python train.py --num_hidden_layers=15 --hidden_size=512 --num_attention_heads=4 --num_key_value_heads=4 --head_dim=128 --intermediate_size=1344 --vocab_size=16384 --hidden_act="geglu" --norm="layernorm" --norm_place="pre" --norm_eps=1e-05 --positions="learned" --qk_norm=true --attn_scale=0.0884 --bias="all" --tie_word_embeddings=true --parallel_block=false --init="orth" --init_std_qkv=0.0232 --init_std_o=0.0232 --init_std_up=0.0232 --init_std_down=0.0232 --optimizer="muon_variant" --learning_rate=0.0132 --lr_mult_down=1.5 --beta1=0.95 --lr_head=0.00717 --max_grad_norm=1.0 --warmup_steps=111 --schedule="wsd" --decay_fraction=0.674 --decay_shape="sqrt" --final_lr_fraction=0.0 --batch_tokens=262144 --max_seq_len=1024 --doc_mask=true --z_loss=1e-05 --train_tokens=1087000000 --max_steps=4147 --dataset="wikipedia_en"
MLP neurons of a small language model. Each row is named by its layer, matrix (gate and up: input weights) and neuron, and shows model dimensions 202-297. Each number is 128 + 32 x the weight over its row's rms, rounded and kept within 0 to 255. Numbers have three digits each. A neuron's up and down rows have the sign that makes its largest values positive.
A block is one neuron, or neurons of one layer that tend to fire together. After each block is what it responds to, as a language model described it from the Wikipedia text at the highest values.

L12.gate11:097134110126126084139141183134153137128125147115136114181111096117143135132162107124106092114069111098097104137082126155092134045125119160092110173110130135087167202141092139105157183085062175145101108117114197118087137103134107127122137127096126181141097155136099140065140105105151104150
L12.up11:150109104121139079133156215118160164142116137133146076140180096130122095192159128136132132141181116132095161169097106130161175143090146161096086100154133101109144178124167096100114144132121097182151139132144118176137089177154129125125141128133168155097103098135098158080094146073110109136
L12.gate65:051141124139150110100117161138186143150170128097096127106127120170114133117179127133092149152119123130219090136148186131117151118135168032137112154120109064096088073106160131156061125165118179155164029113128146135144114093127116139136067084092124121129112168128118134133133089110130156059
L12.up65:105121096119140084100146095132105071106168093100142180147155124109141087120116174147072103133116147094162152129165128177109099137157130108163095105117191165171083154162133127176096111146070144164101143141151144113113180060106124171084129099123050064173135155170125165166157082101125110082
L12.gate189:146156122100114115158151089187181156101092144111124089132155112081137157076080053089119158136097106106139077091135107133139045096120141086039151152096073112090146099173179059093057106134135055150129164123080073129115116124037125098105154081117076110141154071088134142158177091094136155110
L12.up189:092118153141181098135158114118150116086124183137148102091159146099113133040122090122092120150128137119114086155128078076137088110105123150093086097101137121124145096161155109159061090135159090217118169166130143137099193104070098121153132143091152113123115182111086183171142099072079119205
L12.gate205:145120136112123181130103203170144120100164116151193093094128128066125115153136096146057144187134136085105144166110088081142126108127110070090120208161100143130098127128142120138109154106106127088109100091140112105149135095106127126092089112121098138138113113081069104102158172067098136113
L12.up205:151118114110115102097145143169105108091142068132121077062156100090151142180165156147098162138125132127124152182112124122105147088109135097136073192152083166163142115084116126121131167088109179070063119135130073105163140140135119047106071174144134112125154097045091100066124146127122147127
L12.gate417:178143171119116146106142131116092108130175078177149145075136101106118112105161171170096139114091137082179154155156117172126106140090188076135166179104168101109135105125169127137142096138182077115118108093101119135144136108091132147148128150104121122150116140111130064152141104111101126098
L12.up417:158145157161110104164149116125073150132175135091151117102151087154095115153142168145117180142142155105159107123168162167143157167164101089165131146110158171130129129166135119045144078119179151126133078107112170078172147115134181124134122109117127110168151146131172109141158123131108116111
L12.gate498:115134129058165154169110107178158164167170160129169147137122135126207132132173074071120139102062140124148111182130151072119187123148156095161189097172135090124093110166196136198166104133175137165127191131151140117105071124130166080086117128117135087140142056128158124093139183126094143141
L12.up498:089151138096206118130127147156148153132154128114120122186131119072090132073167052127081184133066103071163103144131153129164178150143123190219191120152119129129111067094135118123166094135153134084147125141077124197160048150126153107119137174158082167157104087092136149152116168132085123133
L12.gate503:123161135151106133115179148116130160129085134189147159101169107070120134115135118153135162149105193103138151173161095145124146101131125194168189144133098114083060133141175161124139125092159075153122133086092128136129124170124127129131140165173103182174066094090130123086174145097064105119
L12.up503:121089159097103101110154113122127150105126140137167100124128150126058117102110118181080146120093152119080151130117123104114133161129124134101128182160145075139078161108181097197101080100125090152143093120143125115098127181150181072164100115158102195148130152074139055094115165143143109098
L12.gate504:127178092098147169091056135123202088095118090110115151170154180099117110097112213182129095137068131110170180135156064149149101093105179114146154101149131122143139147142160060117129146144124125182130126136120129169156149120156121140122109129168154121114122119142125101103133156163145056176
L12.up504:117194055124148132076081125097080124086132134131114140092190125122048130085172107082137118100113115084076171090085145121068130142142081182135166074187175189098134152139093153129099161109147161141087142097107185154101116126135133140141109121145178153122111201094135093067158107095139147139
L12.gate505:165081119125154123163059123117100048072174145089104180179159114111138077130139144114120090137194160158079176139140123147133128231139094089096126117119153123118150164122097175143083058111131125170088113125119100122188096060097125077106097085130114134100110109108096106179104143142075109118
L12.up505:152095180099135132185150061080110110137155140104181154131152133113153082139127070162115077121137118180112185139127128149115115125126100118076127109122156124131119177117134151086095107148117106118157124111115146108159129063139161160122153111128174151128136150123066103131134117108084175139
L12.gate570:157105158167098163168103118161141159121105116146113054182194130101088093128140097105097063109111179087117174127120152185162108171159177119184148096100155155120114115132169153188102083080203105159172143112142128088139114093140146151122138112123140131121097091048110141111115115130095134120
L12.up570:143114142137167166103136100176133110120110145116136155124103058134076097164203121107076115111167065128207150092178090189120109178087161112192117165107088160053156119169130140165140148124126139124155163130123150158108207145152129109103158121193106182155142076153190079112146098120039181092
L12.gate779:131108121148169143125147134073183100147138074192194116103090128143135104096128140195138152114141137139190157135178069150167108180120109135145129225119099150116115137187111173156146141155114104089158122168138142160176158157127094116093115071104148146125136173098156160082162175145145165096
L12.up779:127061138138161076109091115158138087157133128132131133113130141111052115061122152162117138124108155110178112142079195105097128195161139119104175148127151126098121125140156170116132071179156109161189067105150117123171102130133122144119043134099125104150127118124113105115076188152128142086
L12.gate838:092117138132117136130164117202104100112141148183195150112120148186114122134191176159113118177109160181168157119156104135141139172164101123124112140155141089153109143147164152170109149116116121175095133132172119105175204063143100124133107181146119165104095108127109067152090108058105137087
L12.up838:125113116097126139085154145162113137177160177144157145161163106108115108135131137184125150179169164137157194149123104137147109195183135128120142117113127069088103127143106147156112130102170103169170147122161130154152140079123061149119091162104091127133084148111161093118097111136088108113
L12.gate877:120115133138145121126143134095109127145148159132129197089125135112123115133176124225102123144123151123096134122138131133121098143138139113078148094110131109160056125142150204097102098156192088116140109171133104102135121112146127089053166118132120136115185128117085092097087072144063110159
L12.up877:143108155143175153104126129072106113148133160107142146145117183078124121142134111183129105131164136173114202125154133176124104202161153117059158095136102088177117090142130193115145094131164141140153148095181104057141094122147131117106172121173123137118167124138088112105079147115106091124
L12.gate941:088136122146131100084176126079093100154153156090178105204094012145175073163157188146097141138122157138125149174163135138109075147145106131097143138104151158156098101135110138176115091122129149107070152104185131062182099133111139097193159200134092096114129125096150111082084159064169190095
L12.up941:129140125070106139170169190141085146125123110139188139092119142093167112156126178102098204186119160171135178107141098126120113143177128126088135140117141181152131121156138127154166125182129138070121119088155149091153169155116132159178104166116121119128109130099128110131137183111094053149
L12.gate1137:100110183145120130127118104111149108122103180099093111131135167080087188078131112122169138177149163121149122182106094127216145112065131157119083064152128062116121107151145133159109156121138099147152125119130097104134139130197121193146159132126163141159071170140143134120106136140082071143
L12.up1137:079128112054139146145136062110107112139143190119141145118119154156129144130106184149106087116098131102145086099169096136091154121099123164126068177132166119125110178174103128080120168167193150186187144102143139113098119103053080093138117088148154150135029073148057115093159105121118127189
L12.gate1163:139125112118134151092082119146075159193170129125196150050107105139121075199101142104116117127192134145118131057189110108095120110135142107090144143167159152171123096160111123135133144122100151110153129134134115082144108100155159132175122110165144078123109118107131112131123122132084136127
L12.up1163:067177115137182114105132181107133095092165112116172129107094177050140137116155123166131202161125072124154149119118120081141139072144120101093104120153144126104151150150164187142104098150168200177124093124205162126135121141152137120116115168165093201100199129191155129128124085128148091105
Description: Repeated name completions

L10.gate939:145142170126140209086149129135126127132135123129128137156108148208197159107142182099097145149151053099115095079193085155114087122152153076143158185126159144083156192109130116116132160114164132133112130152110085104157057157070164109117127196119188138154133099175134121121165111152106188176
L10.up939:163147116128155163075154059059088107121149125183159181173201086140076127175130106165111075140174118136159140128159173128174087110166129154153193115105147147095177116140137117121123104136161086160123131169092141121074136156085114078143125174158153175101099104126118102132174128095119164158
Description: Split-off initial "c"

L10.gate1089:105154145114079102115172157101143122106136135119124106101103143137103093102095064117104122142137185100060181172138120121112145096102071154185130137119119136175118081188145111133111147153083122111214112167106191129142106087128123107142135080119081065086099100136116151091095187175171132115
L10.up1089:117170145121143106159153126136188117130136161120118151108162140142121110175146191104110118103190127175132073148140102130120138109114137152131141096077175056117174082121130117147151101133138143144154107158153202121156190131140184102164126132147082112104167132151114097182066109184088135149
Description: Pre-number and parenthetical openers

L8.gate110:137100130072111133170173100096112132182128163147121158112138095112118158118139139111145109153092120179114091108101049157128135095191119157065213109159157137189162086151138154096104094093162158093212169078074151132108113148151088131118160162105108107120142097152140094162146140161121076160
L8.up110:161131108140168204113034149120144062118141078105115146174141116191175100097126154130140135165121138145160060107106138101110116148169122134100130168167123140133056145094146096117119127127117106079054134135137163128112151165111103117174089121123173130149174098180130133067059141201138130151
L8.gate512:173114044148124139151146137155076173103156118142115137129122022156198105188098178128160141088100162127140110064106089169158137128104121133172215134071174139098098156115127185118134157107071112206115124098095142102168137159059118136099140147106171088131152131140127121130109095161168158174
L8.up512:063132175133058155162108103134140101129149134149063156165144147133124146092099136181135150111124110143171140194234109153149152142160129115092142144142105089133121136090182144161141147122106072090120085138081118061117141154132055141105110157120108104134142168120155144132126134095040125158
L8.gate863:099109127080152157140138070116159168120065152146117165122120134117120138144129129120162123123136119177157093145159107124156156081110132105107146142149103152120138122170183159090140146130162120113142160119150173158202093139182116196108092158090105093154109048131116070184126151166190107148
L8.up863:071108147168109125138117119138127153138075107115119135075139168069100142098112161206152128130209087150145153183159154117136138167171071134141159068156146063164157218151093126096127194142129106159128099142113107111131194133115091126170180121139163099125126107150163172100127139106095091120
L8.gate921:069117161122139143076169128087160083121055123094136095091157096064116151117138153119103173147072174171070107162066158099110120158141141089110162110128161105145112153162156112083194114135125187150194145088126095034096116109124170191129124106131154123099146110139160134084117167108163149121
L8.up921:115091122110127127113098130120088159136197136095162092108165095116143142060071107200095079115147164129124108155147134149100103117123098117158113094112110143129133050148130153123149078173169117155122103122116124103125174066159085136143131100092092130145085128110127144101118193131150142141
Description: Clause and aside openers

L12.gate12:173081127144137137135171167122163143118125121193096195074141162112102100148089160150148082127194181175112149122112195089144094128109088138147163145137178127143129167187147149170147118149116133152103139036082119112125134141106199114128177202147148136178099084099166124135118122084125137093
L12.up12:157206155126139101114096126112110131138134099110057162117124188146129109035154092180085099100147047121173143103143150155125187162136137083095179112113132149120122135114088092157118140127120153101109145162129143138140091170109126124151132098170103128136146113128108136174060124069140151160
L12.gate51:085087167098137132077091096076137167074146092179164085138096141127076093108091064137099143123107138167128117099117092108192124115130075087181114079078132147138126171144153124160179128107131128128151130125105148123162150186166101145114176142140140137077128168153100078112101109106111152158
L12.up51:109116133117178108100115090052089075104167120133144091189093076121101152145178138139075139127079097107127121075151134135139159163148111131147113153135128162098181135146155060136120130179122116107128127190114167134195129138167110124120148118077105159194135123204074085127148137134131135138
L12.gate93:167141165121092107126173125102098101183150187141163089120066112096125083073123077088159111167144122181117199176203155153102115142175082105102151176128165157136142103121108142114127138118107103141129167068174124133213090105109132150093116160136129131115147137133099110144110144123156143193
L12.up93:150132139133150148151170156162134078118145182118111119156050122088145163106155135123176093211108128135069131162132118119099086086127145133113123072100179179159136105103121129130091135160147101132167168089182131101099192087084170095117167135122111161195117116150080134112064104127097111105
L12.gate265:105130081113096162150125155109160100099100067122111159095186119182105154192139107126157155167103115127168071192115126166133122121128127108120136161098136140122090112111103169153153063111147101147076170122124099143142135135102169070106123083150121112146117154072129174109139169095186130118
L12.up265:128102153136131123121153125145088102082112083118125119125102149127158077141119117136168112145092095085092156128186086117092150088154078144141149125138156159088126108066128120114128168185108156109117126093142128147110163143166121093151146153146163132132157054131076128096088129157131142089
L12.gate309:157146095127081142103120145092116158110124156103184134100115153124106128204170135090142132152100102118148168105223119138119175102162124199180176185177111162088146150117130115163088123095103131056139110069106097082070144106024169102090090135131125053073144129106089117131125114119117138052
L12.up309:201077183150150113088143143165118143131145104109193123093107116146101184099123064139122143164085143127133151094145139141082129087126151088133106118136137062112130162175193183092095103157093109107179102156136174128114153104029093173133112121134124100120145092071111145089162129149127134112
L12.gate621:118096092099106170129151154134073099174132138158075177093191074152095101123157166172108086110148184122119193158133176098122165132132119159139155110111148126135078089157092129100156136164160113161102178164141133121136083189089134156129151112126145159118090099168121170114123094153158121164
L12.up621:130116131159201147058108186135155127132109165105091117117133089134116168126145116104107114151097171115065151149166098156099117087094187144094104120124132169189110102112139104086149116169114104115110090090103111119068136107098167139128093103115160113133138118096133110069113037186132173135
L12.gate650:136118163102126128107149154115057105135079153109125168098111091149123094100133099167085162081150123117073164055182142150155116196115146139087088043140104117121157168106099092092141132101132129129115107114112131132142134108123078104109121112167122186139105176149109144168106112105180124164
L12.up650:198150162134072132160167205143113124085155097098166113092095189184122121141092100207096133131105129096089133070164114147102166108085117074132101161111137118127147186108141133162156141129097103126131114091156129154096131108145091072097087128158116174153142151130127130113124133124157134144
L12.gate657:154121177101153159097114108143147155117094113157176108173117154124156117141090147093120093146138151090128116101135063163201160151106096140161120041106158093163124148164177209132151173133161163130124137115146122182097140184084124142053091147119097117135165123168137169081145151169124113117
L12.up657:090090149126133154103170169108144144127129112133124177114118121132083141149121104142169132169136125124118120147113124168155150177138103143190179137162121132165209180108119111141155153133148091148084125106124147101155083192086174132126131198161163137129114139199109164151091087147150054091
L12.gate869:134154056130100117117142129150141106123140089088053111145043053164140095138144125145049094119147165079128193077148088154131075127156128124184132101112106139138147166076106141131136166100089086117160092130129180197163111137206125151127141140148149125106152157195097124172126166141092099132
L12.up869:104165058132107116125126178163087086100127134116100111126116114219173093134149175148100147114139052146104165113159159167132075161159147105203083119154195108118119190141124147067169112169166153129139129113131128175115185119151103134119114163088165123187151119134101150103061110195113114175
L12.gate910:092144124118131127143113144119146096149120152111153086095107083100179176115090129093143085101169133101160048122165103118074058089090150087131144156089104131108157158177130074129113116143082177116066163116162143084171141144145161064128110163141113149163137091176117099147097163187099193132
L12.up910:117109131116129162104182123173088105129107212132113180142121093078138146085124133156142136111140159156097193117104097114149094121093141123097180100140151062116131166179131153090108144146175181202112128133125119133165118123143137134255124138147124111124161128112101101115120121153178129150
L12.gate968:172169164115166140133123099156129075169117105163133144129122149133172153066127133127193112116172124128145153149111097127089108149150124178131150038137186129122126186105107181140076096198126164164063112123121163054142154134093161152109179161147114118117149080107160130086105108040122141184
L12.up968:132102131097109089125113120139132123103170109161170085114094154123134169133157145140107060118146170138163101140145094147115131135077145142117132103142161147128101101137119117142097121115124118153115187119087105094157089134144166174121133114163098126148134125124096103154076106122141137116
L12.gate981:173092125140181178177133127170106099129115132160184113124088141104119115071174172136139120153117084134166158095123186141104131149214173086133093113065092135171129118120129104074094127190097185140070100153126133159148150218109099112163094205135136071118122148154061175158107144206123122153
L12.up981:166177132142128079122211080107155208128121133155075114076107082105132192053105132153097101189117163074172168137147090164185130122125216124149121141109094140111096090119068090120180091182106112138120142139101144157168094135113126178127151161122139125101144077083114110109179151132151156158
L12.gate1091:159138154076125169115121119112143107118085104151153122161123145202118144125165069154127134183153118099113166130123129134138101139175163070096131079136120177170140176105092117071138060133182140161049135163123121200144139122112152098132175092135158159182138122124111163107134120132140142178
L12.up1091:154180173093188120066136148114135181184141127159152101110113143146122144173107105159100156156154168144115072139143105126058068144120130093129190141113179129138084104147065091144152146115194162105152155103130159095151106119131025123199156154138082122068136089117143118132118164103112155139
L12.gate1155:111170083194089095152117115139162093127123174108099169127137055090087077132133157172146156242139130147105085141136167145090077154108109098149092121158186085097110134145190148125078128155102124134188119130126076076112103135086143108145111130135154149113167143111163053186171122106164135119
L12.up1155:132121146171147136109137154086069092177096155097041171133112162180131098108086143120131107069106139095140149105138126133109122077136102126134140119107122158128133124161099108163102151094126135120149186147155159141107163113120088136157136128150166146149110129154109147099116123082063102161
L12.gate1270:182167131146084212106102131175130193178102166146132155132115131177130063105127159134090162174109088151168133119210105155126062130166096176117118144095175116141130119153118139118158142161124147113134148088114153104110102114060042095173153139116095184099150152146162121095142154115074085200
L12.up1270:095105136186103120129081080144106118239120109131137112135101145069104102063112154156107113126095150121153169158155113155120157177150112088219103142171161183123090061082100112113145148143088104124161105151099094124145066064132105090162098114152127169110120167137075170095141095100129159121
L12.gate1302:090096099090176148105178154130099139149138106150144130164159149120191115153133101098112153153123123082153137137139146167117186135175196106129062159101147144083121147126096103138132197187130050097089165103136116133085083166086083141132135131100132190152131167095117075130099153118119117154
L12.up1302:124145152095115137228080134145094160187119087116154134124146078106181124097101097163093138148125121131135186139172143182174115077126148069176144081128128121110107116135127127094165056133108183110112128151104142137116133117097112091177130127069146120158164095090097108105113193144132168115
Description: Word-initial "C" fragment

L10.gate1123:163124203073174173076126151145098125118140142116170111099111134108179124149197128090118091148105083097161143146114049118122233128104189156160134118134131154115119133159114191149125160107157144174175092172154088146147101164104114158134109106151157123145107104145163135109162122138063150114
L10.up1123:116139134132145173131141177160151121095146157132146143087168163091107085160155085109125120122119124123133143149131110088175128090131128121122178041137094137058133108158158064131167177070202103171126127106141088094157183149111112157131137094106106126115056146134146140124151102118046178169
Description: Named entity being acted on